MLP neurons of a small language model. Each row is named by its layer, matrix (gate and up: input weights) and neuron, and shows model dimensions 256-351. Each number is 50 + 15 x the weight over its row's rms, rounded and kept within 0 to 99. A neuron's up and down rows have the sign that makes its largest values positive.
After each neuron's rows, "fires in" lists the words (lower case) most often at its 100 highest values on Wikipedia text that the model never trained on.

L10.gate455:60 40 46 40 37 28 53 49 44 41 45 50 56 34 41 56 19 60 72 79 33 63 56 34 64 47 55 72 31 30 42 42 49 40 44 84 50 41 76 67 57 43 57 44 53 36 28 56 53 53 50 40 44 43 48 63 46 82 49 45 50 57 47 60 27 49 68 42 43 46 50 34 45 19 70 67 36 52 58 33 24 68 42 60 38 40 45 62 37 46 74 81 40 48 71 77
L10.up455:61 38 66 59 48 24 30 40 41 33 34 57 39 55 69 55 46 50 70 48 66 46 64 48 30 66 46 66 26 47 62 60 97 46 48 29 75 47 60 34 60 57 75 51 45 67 33 45 30 70 69 52 38 46 68 47 37 51 57 61 70 38 68 24 43 29 51 63 39 65 45 69 48 52 35 17 83 44 16 53 26 83 61 44 51 39 48 21 56 44 32 71 32 27 52 70
fires in: "in", "the", "st", "for"

L7.gate936:20 33 41 51 50 68 40 61 63 53 42 47 46 46 42 36 48 53 65 59 49 59 50 55 66 38 44 69 33 50 43 70 42 64 57 53 50 79 53 74 55 58 51 31 32 35 50 45 59 67 65 74 51 46 26 25 63 20 62 54 47 35 46 70 39 34 56 57 29 33 52 69 41 43 48 41 33 50 51 72 51 74 53 42 68 49 28 63 50 63 87 68 33 24 45 55
L7.up936:59 32 45 48 21 83 69 37 61 61 52 48 42 52 79 46 39 71 72 80 76 55 68 61 66 58 53 63 55 50 61 56 51 54 49 62 32 42 70 65 43 83 50 10 71 42 49 51 33 73 79 58 56 54 41 71 41 38 58 39 48 85 35 35 52 51 51 53 51 55 67 51 50 50 74 40 80 50 56 68 77 44 64 42 53 53 40 65 54 47 45 19 51 68 38 53
fires in: "and", "which", "to", "it", "not", "was"

L10.gate999:49 62 35 71 51 48 74 44 46 31 47 68 52 33 66 75 49 39 72 50 23 57 55 58 31 51 31 47 42 35 67 53 58 56 17 80 57 45 50 42 38 61 73 40 43 54 55 05 68 53 46 59 34 55 62 34 25 49 35 77 36 54 69 67 37 52 52 35 38 46 42 25 84 63 61 53 57 34 61 42 70 60 52 44 33 61 56 54 58 21 37 66 52 56 34 52
L10.up999:46 73 42 60 22 56 50 68 52 68 80 49 50 66 65 52 32 39 30 51 63 52 53 49 43 55 40 32 50 33 36 70 54 54 49 70 37 48 57 48 70 41 64 36 35 71 32 41 43 36 28 55 74 22 42 52 72 40 36 84 16 68 43 64 63 94 49 61 44 65 58 47 30 56 29 43 67 66 47 36 44 62 53 63 35 56 50 61 52 58 69 68 48 32 45 47
fires in: "in"

L6.gate350:39 43 05 49 43 55 34 49 52 58 46 40 55 65 58 29 31 85 47 32 45 61 71 59 58 48 58 69 45 71 58 59 62 57 67 54 50 64 69 76 67 54 80 33 26 49 64 69 50 24 66 63 45 31 40 76 65 49 67 61 59 58 52 73 56 67 37 64 34 28 44 50 37 52 60 44 48 30 60 52 29 71 33 45 28 41 56 50 23 51 64 60 19 63 48 43
L6.up350:39 66 54 65 50 39 71 46 43 49 67 57 55 56 57 72 08 09 38 57 64 37 59 42 50 36 81 61 58 46 58 51 39 40 76 36 47 46 52 51 34 78 50 67 44 41 95 46 21 63 50 50 14 40 51 41 34 62 60 59 78 58 69 65 60 54 51 36 55 25 57 62 62 52 23 44 56 60 45 38 57 73 43 53 48 38 34 42 78 64 37 52 25 52 28 54
fires in: "which", "when", "he", "that", "while", "same"

L10.gate447:53 57 32 53 54 54 53 65 48 49 42 81 46 53 16 54 22 46 56 35 58 46 53 60 21 54 37 70 32 24 56 77 75 45 50 29 46 10 39 69 51 61 24 26 58 41 65 58 47 51 61 65 26 49 58 69 41 67 43 84 56 70 65 60 54 40 56 40 52 53 37 38 67 65 37 52 34 50 26 53 55 71 62 48 58 49 51 35 21 24 35 41 49 75 46 77
L10.up447:09 52 60 50 27 73 40 73 40 75 51 65 68 34 27 49 54 40 39 49 52 52 73 22 59 20 51 44 32 49 76 54 48 21 34 46 51 62 71 27 84 64 39 44 11 41 54 54 76 37 37 34 37 56 55 55 45 50 62 42 53 70 33 39 51 45 33 55 13 64 51 20 72 61 40 31 17 37 48 55 44 53 53 31 72 39 45 57 73 56 60 41 48 48 52 47
fires in: "on", "from", "in", "onto", "as"

L10.gate665:62 44 55 53 58 65 54 40 57 83 54 31 50 70 43 45 61 44 62 68 41 49 51 32 52 40 56 64 55 32 72 38 52 48 35 40 49 66 38 76 68 21 71 47 85 31 67 50 41 43 46 44 60 73 55 82 33 57 68 48 48 61 37 68 40 60 19 60 61 83 06 46 72 30 42 30 40 72 54 51 72 83 42 45 49 29 71 55 67 28 59 58 80 41 51 86
L10.up665:34 60 89 44 44 59 78 71 53 52 28 47 56 43 77 59 25 37 82 45 38 51 67 54 25 39 15 48 48 73 44 40 49 26 47 56 44 73 69 35 55 48 31 61 30 58 35 61 44 67 57 67 24 51 46 57 32 47 22 73 44 70 44 61 67 51 63 39 28 51 50 42 48 58 62 41 54 57 55 59 40 45 42 31 49 22 48 53 55 54 26 62 62 54 36 83
fires in: "of", "in", "on", "the", "chemical", "canadian"

L6.gate427:49 10 57 68 73 23 64 35 55 35 56 51 65 30 12 47 59 40 39 71 52 47 66 53 53 39 62 49 44 43 15 52 39 35 58 56 33 37 36 45 87 45 43 20 59 78 47 31 43 53 46 35 39 47 52 64 37 40 73 45 38 63 57 58 39 38 52 61 39 61 10 52 76 42 54 82 78 57 03 52 32 44 41 35 25 55 56 35 44 32 52 63 49 63 11 68
L6.up427:59 38 28 67 50 49 71 69 56 43 29 43 71 53 32 87 50 52 56 43 66 34 54 38 54 58 67 44 47 34 63 67 70 91 56 36 46 56 43 71 71 49 76 53 42 39 62 54 70 40 30 39 46 49 54 14 55 40 72 53 54 63 29 30 41 65 41 37 35 52 08 38 55 54 51 59 47 26 42 73 44 44 50 52 64 76 43 29 63 75 74 67 32 36 48 74
fires in: "from", "with", "for", "s", "the"

L6.gate760:62 51 41 44 68 75 58 47 57 63 45 57 69 58 35 76 54 41 55 85 40 51 56 45 36 60 56 82 65 37 39 71 50 47 40 92 75 77 34 37 53 52 43 39 46 62 66 71 53 52 50 19 41 74 51 23 55 66 56 34 48 34 48 27 63 41 58 65 40 57 66 71 43 40 50 68 14 50 94 49 42 72 53 60 36 62 57 69 67 53 73 54 52 51 72 48
L6.up760:66 64 58 57 55 62 47 60 40 48 75 64 08 52 44 47 42 24 69 55 47 46 64 47 58 57 66 58 39 50 27 66 68 67 30 44 30 69 63 76 66 42 51 48 68 48 76 65 40 36 39 28 29 44 35 19 77 46 64 36 61 57 57 48 60 39 48 54 26 69 48 25 42 57 39 42 51 52 90 40 25 51 46 99 32 70 62 49 70 49 20 62 27 60 65 34
fires in: "that", "only"

L8.gate691:42 73 33 65 52 58 36 24 62 51 50 32 41 53 17 33 49 61 39 42 32 21 53 57 63 72 66 57 46 56 68 59 41 27 33 84 37 65 39 49 62 44 52 46 46 45 40 78 39 62 52 57 56 57 41 42 58 66 46 76 44 59 61 29 47 46 23 54 68 59 60 80 33 49 48 53 24 57 59 38 34 62 43 39 27 39 74 38 46 71 54 70 69 21 53 60
L8.up691:19 71 37 22 74 50 48 30 68 62 39 37 49 49 45 49 39 45 42 57 42 52 60 55 52 36 12 43 26 36 61 32 73 27 43 09 57 68 64 69 66 43 65 52 70 55 54 26 48 76 79 41 33 54 28 64 41 62 29 78 59 54 77 27 32 59 26 66 49 75 52 70 33 46 38 32 50 65 49 48 38 42 52 52 07 50 63 55 42 45 32 71 50 53 72 58
fires in: "and", "with", "as"

L6.gate298:72 60 22 58 38 45 60 70 58 56 46 62 48 36 46 74 31 47 21 49 45 58 43 54 64 63 69 70 65 54 58 57 34 58 53 56 74 58 36 41 47 73 50 67 29 53 51 43 59 43 42 40 25 36 39 36 53 67 49 48 50 38 50 66 50 32 44 44 52 65 53 33 80 72 37 53 39 28 36 36 57 62 73 68 63 45 56 45 80 28 47 50 55 43 65 58
L6.up298:46 46 39 40 51 55 74 47 60 60 48 28 38 53 71 37 47 32 47 17 54 49 75 68 56 32 28 44 52 65 56 40 54 52 80 64 37 20 48 49 19 63 43 34 19 56 47 43 41 21 49 49 61 29 46 69 43 58 25 25 53 47 49 55 70 39 33 49 34 34 39 50 91 52 79 67 50 41 50 42 30 71 67 52 38 63 33 28 87 58 57 42 48 42 46 47
fires in: "that", "of", "who"

L7.gate336:58 58 61 73 33 65 45 31 80 31 49 66 27 59 22 22 68 58 49 52 58 73 64 84 50 50 63 48 56 40 55 76 59 36 53 83 37 33 54 22 68 48 53 34 50 42 55 55 40 50 71 41 47 58 71 40 57 72 68 52 38 57 56 43 56 53 45 55 39 50 68 61 31 42 47 66 73 38 44 66 45 49 45 37 33 28 45 63 63 67 42 50 31 54 40 53
L7.up336:72 46 31 72 47 35 45 50 51 61 77 37 61 51 88 22 43 35 44 44 54 47 57 43 49 56 45 51 49 61 55 76 67 53 43 53 49 58 67 42 66 65 32 41 80 75 33 53 39 80 52 74 65 37 43 46 62 56 61 46 56 36 47 60 30 55 33 35 32 37 47 55 35 46 56 82 38 54 51 54 41 78 49 45 59 54 58 68 44 57 55 09 63 41 67 49
fires in: "as", "and"

L6.gate857:55 54 52 82 47 30 54 51 54 63 83 25 57 46 43 74 48 56 57 24 64 60 37 67 63 33 67 69 73 44 43 28 55 44 33 80 46 43 57 53 69 65 49 07 42 66 47 55 41 48 54 39 54 28 37 54 45 45 31 68 49 75 43 43 50 46 25 65 57 55 71 32 67 49 70 66 71 33 59 47 33 68 40 41 43 44 39 48 37 58 41 44 45 43 72 37
L6.up857:53 44 32 74 70 53 71 63 21 63 78 43 58 46 53 21 61 61 82 34 68 22 61 42 79 50 29 67 71 52 22 30 50 49 74 30 55 42 53 56 39 55 33 36 57 58 24 76 45 64 46 70 80 80 67 36 42 65 49 78 58 44 52 20 40 52 58 55 66 49 82 64 27 43 53 52 58 63 56 45 46 63 41 51 38 27 62 45 32 49 35 54 56 50 69 38
fires in: "as", "held", "be", "place", "take", "with"

L3.gate721:67 44 49 58 34 50 32 59 43 38 49 39 66 50 42 42 23 62 31 45 52 62 53 81 39 46 48 64 56 64 68 31 88 45 36 59 38 66 42 47 54 88 47 39 48 36 71 42 64 45 56 33 61 56 76 10 38 30 38 34 49 64 54 48 53 43 42 51 41 54 71 53 30 51 69 20 55 35 26 37 59 43 73 53 48 39 23 64 45 59 59 62 46 45 46 53
L3.up721:39 47 52 57 46 46 64 38 43 69 35 54 48 06 73 37 37 67 63 43 42 52 53 61 12 46 50 59 62 39 46 26 45 67 61 30 72 44 49 31 56 46 56 72 47 46 68 40 32 51 59 46 47 66 68 23 51 62 62 62 33 52 57 56 44 47 30 38 54 54 47 26 99 58 60 56 62 34 58 48 39 63 57 30 59 44 24 45 37 96 29 58 62 59 75 31
fires in: "when", "where", "during", "after", "from", "she"

L8.gate285:46 63 49 23 44 63 74 42 58 30 40 71 69 42 32 66 71 51 37 60 35 39 52 55 82 47 66 26 36 64 19 78 41 64 79 45 46 78 43 58 65 66 37 35 36 53 42 46 67 57 44 54 35 35 56 42 20 69 31 32 52 38 40 37 51 40 21 39 36 54 42 60 23 54 40 54 50 49 61 69 42 60 71 65 27 54 43 76 46 34 44 79 40 48 42 46
L8.up285:31 61 31 35 50 44 38 14 45 58 45 59 28 44 50 65 49 34 58 56 52 70 72 47 61 71 61 49 62 44 58 19 55 35 49 36 60 58 55 39 36 73 78 28 57 30 21 57 43 50 37 34 27 72 62 39 53 61 40 53 32 63 52 48 69 53 61 39 73 31 75 57 45 64 10 50 57 59 39 21 25 33 49 41 67 25 52 53 44 57 26 83 40 60 52 23
fires in: "that", "which"

L7.gate373:36 21 48 46 47 46 54 34 46 89 59 07 39 46 29 59 56 58 50 35 39 50 31 36 60 60 36 62 50 42 47 97 29 55 27 79 59 63 67 47 59 43 52 60 21 54 49 57 56 50 64 49 64 38 40 59 64 43 42 60 43 18 33 43 30 27 65 69 76 41 72 38 57 72 44 47 63 42 55 56 58 79 54 17 64 50 61 69 49 48 70 26 39 47 36 45
L7.up373:37 37 51 37 41 61 40 80 55 46 37 51 41 30 74 53 49 55 51 57 53 59 60 83 37 51 44 37 49 62 30 57 33 52 76 55 38 58 46 56 48 74 45 60 13 41 67 29 40 79 72 70 47 65 30 57 62 72 35 66 37 59 49 34 30 40 30 58 65 23 38 40 40 50 59 32 55 50 66 60 57 57 55 85 31 65 49 46 33 52 54 28 19 47 46 47
fires in: "it", "that", "family"

L6.gate660:54 35 69 42 58 66 48 68 39 47 36 46 50 43 71 37 43 59 48 87 72 54 70 50 49 64 85 32 58 41 27 81 54 58 55 33 39 53 42 64 59 43 25 31 82 72 52 39 38 45 29 43 35 53 48 59 42 99 43 53 50 44 26 52 42 31 75 43 43 59 44 83 51 56 55 51 38 55 51 38 47 68 54 44 20 49 42 50 71 34 45 35 57 65 54 47
L6.up660:21 67 23 59 67 76 47 55 51 46 50 52 46 69 76 41 96 44 47 39 25 70 46 45 70 48 58 59 31 45 40 65 58 40 30 40 63 41 59 62 35 33 56 37 35 72 34 71 50 46 11 70 57 53 58 44 49 35 45 74 54 42 66 64 69 39 71 53 36 62 38 46 61 68 43 56 15 42 51 55 32 33 26 51 55 72 54 64 53 88 31 66 85 57 49 58
fires in: "on", "president", "described", "lucan", "general", "united"

L9.gate995:54 54 18 60 30 41 76 42 60 53 79 43 67 35 62 09 46 39 74 52 43 29 37 27 59 55 65 71 66 47 69 37 53 76 49 68 53 42 67 36 75 60 36 63 51 70 37 49 73 40 55 29 36 42 40 43 63 60 61 49 34 25 35 78 34 41 56 81 27 36 33 43 70 75 58 57 37 21 69 40 52 30 42 59 49 45 57 61 37 66 35 62 47 82 73 45
L9.up995:74 36 68 72 52 65 81 45 27 54 65 49 38 57 48 36 50 36 52 55 84 39 43 47 38 64 34 64 62 45 55 67 33 22 69 39 47 16 22 52 37 66 37 27 35 41 45 60 40 44 55 66 40 20 35 47 51 58 40 56 54 35 24 63 73 53 37 52 46 62 38 74 57 55 48 22 47 51 73 60 41 42 55 71 48 49 63 42 52 32 74 46 54 53 39 22
fires in: "that", "since", "but"

L4.gate699:54 24 45 55 64 54 33 30 52 23 31 26 43 46 48 26 61 62 66 21 37 39 28 51 55 52 67 44 65 39 52 17 62 46 54 56 64 37 43 71 67 50 66 28 81 40 63 47 52 49 45 27 75 52 43 47 50 46 73 38 76 49 43 37 34 30 52 34 58 52 43 42 54 62 83 71 27 60 56 54 87 46 56 45 62 45 24 63 39 32 34 49 70 48 58 61
L4.up699:56 52 82 63 49 81 68 50 60 49 27 56 74 27 48 59 65 76 59 51 27 45 45 59 39 61 36 68 24 42 46 70 44 56 32 82 60 43 56 65 69 69 44 43 33 51 78 75 25 40 25 28 74 40 38 43 19 42 55 28 70 51 46 72 45 54 38 32 59 54 60 42 37 49 57 52 35 52 35 58 51 63 56 61 53 64 58 62 46 45 41 44 52 26 36 38
fires in: "united", "states", "american", "uk", "australia", "release"

L3.gate965:52 53 49 46 33 55 49 53 73 52 40 47 35 71 74 48 39 49 31 54 73 55 44 61 34 58 47 38 68 53 58 42 51 55 52 40 31 11 31 48 65 27 67 47 50 44 54 59 47 68 53 65 34 61 23 38 53 33 47 49 64 24 54 46 31 46 33 63 68 75 31 48 67 58 37 59 49 93 31 47 74 49 41 21 70 41 41 58 56 42 41 40 46 83 35 53
L3.up965:82 57 65 46 54 40 70 78 49 68 47 38 78 44 77 45 50 40 54 55 33 47 47 44 58 38 42 54 36 44 52 30 65 68 55 58 53 37 45 40 44 52 65 83 52 50 58 63 47 63 35 58 64 50 38 26 39 57 60 48 49 32 37 68 33 62 35 41 57 52 42 37 76 50 80 55 59 69 43 64 77 58 53 59 73 65 63 56 37 47 27 69 44 60 61 57
fires in: "june", "january", "march", "september", "august", "july"

L8.gate887:40 37 02 47 49 75 37 48 72 31 50 56 19 55 57 28 64 21 37 29 62 51 61 80 51 56 59 50 66 16 60 48 58 43 42 73 44 48 61 22 70 42 34 46 57 52 56 51 67 48 40 37 44 24 53 41 49 62 63 34 29 74 45 55 33 48 58 45 34 58 52 69 38 62 59 08 48 26 64 39 54 53 56 39 45 41 55 99 47 76 71 71 57 32 74 52
L8.up887:42 35 31 70 30 46 67 40 68 66 71 50 46 60 56 61 79 71 45 51 49 54 67 49 42 59 41 43 55 48 69 68 62 36 71 49 44 71 33 52 64 53 71 64 38 35 44 28 52 47 35 75 53 64 59 58 89 46 46 40 45 61 79 51 66 82 45 66 36 47 68 25 43 55 28 28 46 49 57 54 35 64 45 28 50 62 57 69 27 48 80 81 36 47 65 40
fires in: "when", "where", "in", "while", "of", "as"

L6.gate368:43 38 53 44 70 25 84 49 52 41 48 56 43 29 66 60 56 57 70 42 49 22 47 49 48 51 46 32 60 47 43 46 57 36 64 37 71 44 65 66 62 33 60 49 46 47 48 40 46 49 44 35 35 25 68 52 25 39 52 47 63 56 47 63 39 56 70 52 51 40 30 55 54 52 49 65 37 24 60 24 57 41 56 60 40 55 85 38 27 38 56 84 43 61 81 43
L6.up368:73 36 37 29 70 35 60 56 47 36 72 51 35 42 27 66 59 73 86 61 30 50 52 30 50 55 62 32 71 57 50 54 26 59 50 60 53 35 13 74 60 42 66 51 63 55 39 40 48 61 38 50 38 53 22 22 46 57 54 27 51 69 48 68 57 33 65 37 44 60 37 52 59 68 52 80 57 46 37 33 47 61 53 84 38 57 40 50 81 54 34 53 35 45 29 73
fires in: "the", "both", "this", "champion", "s"

L4.gate255:73 16 17 43 52 24 46 51 25 75 60 58 64 63 49 70 79 62 55 70 71 48 51 48 55 58 71 43 83 25 32 58 32 37 56 52 29 26 61 46 60 74 58 54 50 54 85 27 31 32 16 55 48 24 57 58 63 48 55 53 48 57 30 27 64 49 38 54 40 57 46 62 60 50 49 34 48 43 70 40 46 32 34 80 29 64 49 42 34 47 65 42 54 31 57 30
L4.up255:77 45 58 47 52 42 55 59 36 33 44 42 32 67 52 65 52 81 47 39 45 43 50 45 56 74 69 76 82 56 64 80 42 61 29 49 58 42 50 79 42 41 49 59 57 59 67 42 62 61 11 75 60 41 30 68 53 76 31 23 43 55 40 51 24 35 74 56 51 67 52 63 26 45 49 50 52 42 46 50 58 49 54 44 36 45 60 33 59 72 47 82 56 32 63 41
fires in: "at", "with", "for", "where", "as"

L6.gate987:64 35 85 64 51 58 35 35 84 58 40 59 76 46 45 52 51 67 88 24 72 53 35 66 44 67 41 29 59 60 43 73 38 37 65 70 50 60 51 33 58 58 55 73 75 46 35 40 05 49 31 44 54 40 68 17 44 25 48 50 41 59 44 24 46 39 46 61 51 72 39 41 48 39 70 33 53 45 47 72 85 58 39 40 30 54 26 59 59 41 53 80 43 63 36 72
L6.up987:53 39 66 50 40 16 41 54 67 41 71 51 63 72 59 37 58 49 67 13 72 65 60 55 62 43 50 32 59 39 76 53 51 65 47 60 70 66 62 50 65 42 67 50 59 22 55 62 42 78 36 59 31 57 54 30 37 64 55 42 48 44 43 33 40 48 17 70 39 51 55 32 54 83 38 46 41 38 46 55 66 95 42 35 49 58 40 29 60 78 68 47 46 28 47 67
fires in: "the", "as", "are"

L6.gate965:55 28 42 43 49 46 20 78 63 42 44 43 52 23 34 46 51 52 56 50 47 27 42 53 56 49 37 74 59 42 62 54 40 71 66 51 56 76 59 75 75 50 57 50 41 47 54 38 51 74 59 89 59 54 44 36 62 48 40 50 55 76 29 58 58 48 35 47 37 51 50 69 44 70 42 42 46 79 38 67 24 51 54 21 72 34 09 87 20 47 52 79 25 42 72 61
L6.up965:38 46 64 63 55 60 52 34 50 48 53 40 50 47 55 27 47 70 19 75 47 56 44 67 73 53 52 50 66 49 73 58 76 26 44 76 64 82 59 61 41 47 33 23 56 48 48 34 51 55 56 46 49 55 25 75 53 57 31 48 63 63 63 43 52 43 43 54 37 60 41 34 57 37 62 41 46 58 61 64 55 44 54 33 68 60 57 87 40 67 69 38 58 61 56 51
fires in: "born", "and", "in", "as"

L6.gate487:44 74 10 63 09 28 73 40 62 43 42 43 31 45 84 48 56 28 58 60 50 33 43 72 79 58 76 49 15 10 56 62 61 37 60 62 57 64 85 84 48 47 57 72 49 35 53 52 49 47 69 54 39 45 41 53 61 70 46 52 42 43 45 55 52 37 48 47 48 53 72 32 38 46 31 02 84 37 63 66 40 50 37 27 35 57 49 81 45 38 64 29 54 45 48 31
L6.up487:37 58 56 52 62 20 41 43 50 73 38 52 45 62 57 41 46 58 42 68 71 39 26 45 51 35 28 51 38 48 54 57 41 32 68 71 42 63 51 64 59 40 63 61 44 36 59 48 58 36 71 48 37 61 42 65 53 51 63 58 69 58 57 54 59 28 61 65 53 38 55 75 60 39 53 71 52 63 70 39 58 61 54 54 60 42 47 48 42 75 63 32 41 47 39 42
fires in: "he", "this", "there", "and", "it", "with"

L9.gate767:46 52 54 58 29 51 49 33 49 33 12 44 47 31 53 19 63 81 67 43 48 46 51 63 60 61 49 65 44 30 51 42 48 35 09 35 48 55 43 25 71 36 67 85 54 63 46 51 47 62 47 35 46 45 45 37 44 53 46 61 68 61 17 57 74 46 33 47 28 27 35 55 49 52 47 65 44 52 42 36 43 66 73 66 55 41 81 57 45 87 73 72 46 52 48 53
L9.up767:50 48 50 45 34 50 76 21 74 54 67 72 41 70 60 25 36 61 53 44 55 70 42 57 28 61 50 83 34 37 82 20 44 47 54 66 21 48 62 49 29 60 50 23 55 47 79 40 32 65 73 40 37 54 42 40 33 26 33 68 40 60 40 39 48 28 57 61 56 59 63 64 78 43 46 13 42 56 53 53 23 40 23 51 44 24 54 41 33 38 42 39 67 55 51 08
fires in: "for", "formerly"

L3.gate57:51 56 61 70 64 84 50 44 83 49 33 48 41 26 64 67 49 57 30 37 40 51 38 55 55 55 49 46 40 51 54 56 67 46 50 54 32 38 52 61 40 40 28 79 34 47 46 57 55 36 53 41 52 55 72 36 46 53 41 62 43 58 36 51 52 64 39 68 60 63 38 72 85 54 63 55 37 46 50 54 58 58 53 51 21 35 28 42 48 26 82 50 28 57 25 85
L3.up57:51 46 70 28 62 38 80 57 60 37 44 55 54 26 56 68 66 40 25 59 55 60 70 37 49 54 00 45 40 33 42 32 51 51 35 58 39 60 56 31 56 50 47 68 29 63 80 62 40 50 57 59 40 56 52 50 37 50 48 58 61 51 36 54 53 24 49 40 50 51 54 44 42 34 57 24 38 58 72 75 70 21 35 63 33 46 39 41 54 39 47 67 44 35 38 65
fires in: "september", "november", "october", "december", "he", "june"

L7.gate12:33 15 19 63 43 32 89 32 73 59 44 49 57 48 61 54 40 45 37 52 48 37 67 60 61 30 67 67 37 55 31 85 51 50 56 47 55 71 61 64 66 16 71 38 27 36 50 42 32 47 23 58 58 38 57 30 58 40 35 55 42 37 38 59 67 55 43 19 60 50 55 36 43 44 74 62 17 61 70 39 46 47 55 45 37 40 19 66 58 62 39 64 52 76 50 58
L7.up12:33 39 39 47 62 75 48 57 63 49 48 40 30 65 76 31 55 38 58 48 35 71 46 62 40 37 58 32 56 42 60 67 46 30 73 64 54 67 20 50 55 58 48 61 49 47 14 56 55 10 47 66 22 44 59 55 42 69 64 61 58 47 37 42 60 37 50 28 23 38 36 54 48 33 74 41 47 27 18 57 69 61 59 82 34 78 54 46 40 51 47 33 27 69 46 46
fires in: "a", "as", "thus", "when", "soon"

L7.gate55:47 08 77 66 24 57 47 55 47 36 19 61 38 39 45 11 34 54 45 44 44 53 57 67 63 53 59 51 72 41 36 33 53 60 51 33 51 53 51 44 57 44 44 37 38 64 58 77 70 30 72 34 44 63 55 18 65 41 64 59 55 66 62 74 63 44 28 66 72 54 49 49 28 45 64 47 46 29 31 57 51 32 43 52 51 39 71 53 58 49 47 33 39 59 69 62
L7.up55:54 56 38 44 35 41 49 41 53 55 51 60 15 51 35 68 56 61 48 63 40 61 26 37 45 76 35 50 48 46 32 51 57 22 67 55 51 36 68 46 80 47 64 68 37 44 54 54 41 58 58 45 68 42 69 42 31 45 19 26 46 64 59 68 65 42 44 35 32 74 70 70 53 38 67 41 56 52 55 59 49 29 42 48 55 47 59 17 28 50 60 43 44 53 49 17
fires in: "of", "for", "cultural"

L3.gate835:42 54 42 44 52 82 55 45 48 26 48 41 41 81 64 75 42 47 85 55 59 70 55 69 26 56 54 58 37 49 39 04 68 43 36 53 32 40 66 52 46 37 46 68 27 58 50 68 46 65 57 46 48 36 53 32 47 46 63 60 51 42 53 62 49 32 76 70 50 71 39 40 51 32 55 36 53 46 46 35 69 38 61 56 30 67 57 74 63 45 48 76 72 68 52 47
L3.up835:60 52 44 70 46 39 46 56 47 53 53 63 51 60 54 45 69 46 79 40 42 41 27 43 19 69 51 38 24 45 48 64 61 49 39 74 41 27 78 64 32 41 53 65 26 59 37 40 42 24 56 63 44 63 58 44 77 75 70 69 51 68 39 29 46 13 48 38 42 45 40 58 54 32 64 55 53 33 54 72 34 39 61 56 29 47 44 62 19 54 47 47 72 34 53 59
fires in: "since", "until", "after", "service", "during", "advance"

L4.gate430:28 28 65 52 36 40 44 68 57 25 39 53 55 34 35 48 64 48 60 77 45 59 43 39 75 69 70 31 63 54 39 64 43 26 46 44 55 36 51 61 65 50 65 46 53 39 64 55 61 38 36 68 66 52 32 34 72 40 22 34 45 17 46 59 41 45 41 35 46 39 28 58 65 37 38 63 51 56 67 55 40 46 50 18 44 58 64 62 62 40 54 57 50 61 46 56
L4.up430:73 44 52 38 30 48 71 46 55 37 44 34 64 33 46 41 48 49 08 44 30 27 70 37 66 55 35 38 32 44 37 56 34 62 50 45 56 22 72 36 52 50 43 38 29 55 38 60 54 49 02 49 45 32 54 43 66 46 29 51 41 63 52 54 28 63 48 38 58 49 53 34 43 47 54 42 40 52 51 55 38 57 64 64 44 49 70 58 63 54 27 08 43 57 56 35
fires in: "united", "it", "public"

L6.gate309:43 24 53 52 57 47 51 55 73 60 52 38 49 34 46 68 41 55 78 63 38 43 41 54 48 50 28 51 31 13 56 53 68 44 73 48 47 54 28 35 63 77 60 52 65 63 64 40 46 60 58 48 61 50 64 70 46 74 64 34 48 43 61 54 44 62 56 34 44 71 53 47 57 49 47 57 45 68 38 57 16 48 60 32 53 47 46 51 45 30 78 59 62 61 86 57
L6.up309:33 34 55 62 53 40 70 49 52 44 57 38 49 78 36 59 48 52 61 51 52 67 46 50 45 68 34 73 23 43 87 49 73 13 47 68 64 56 59 56 31 47 33 49 34 57 80 51 34 51 54 89 51 40 46 41 42 61 39 51 45 54 79 25 43 60 23 63 62 31 63 56 48 46 35 51 55 57 48 70 34 68 57 36 57 34 76 68 51 67 45 36 44 53 51 69
fires in: "in", "reset"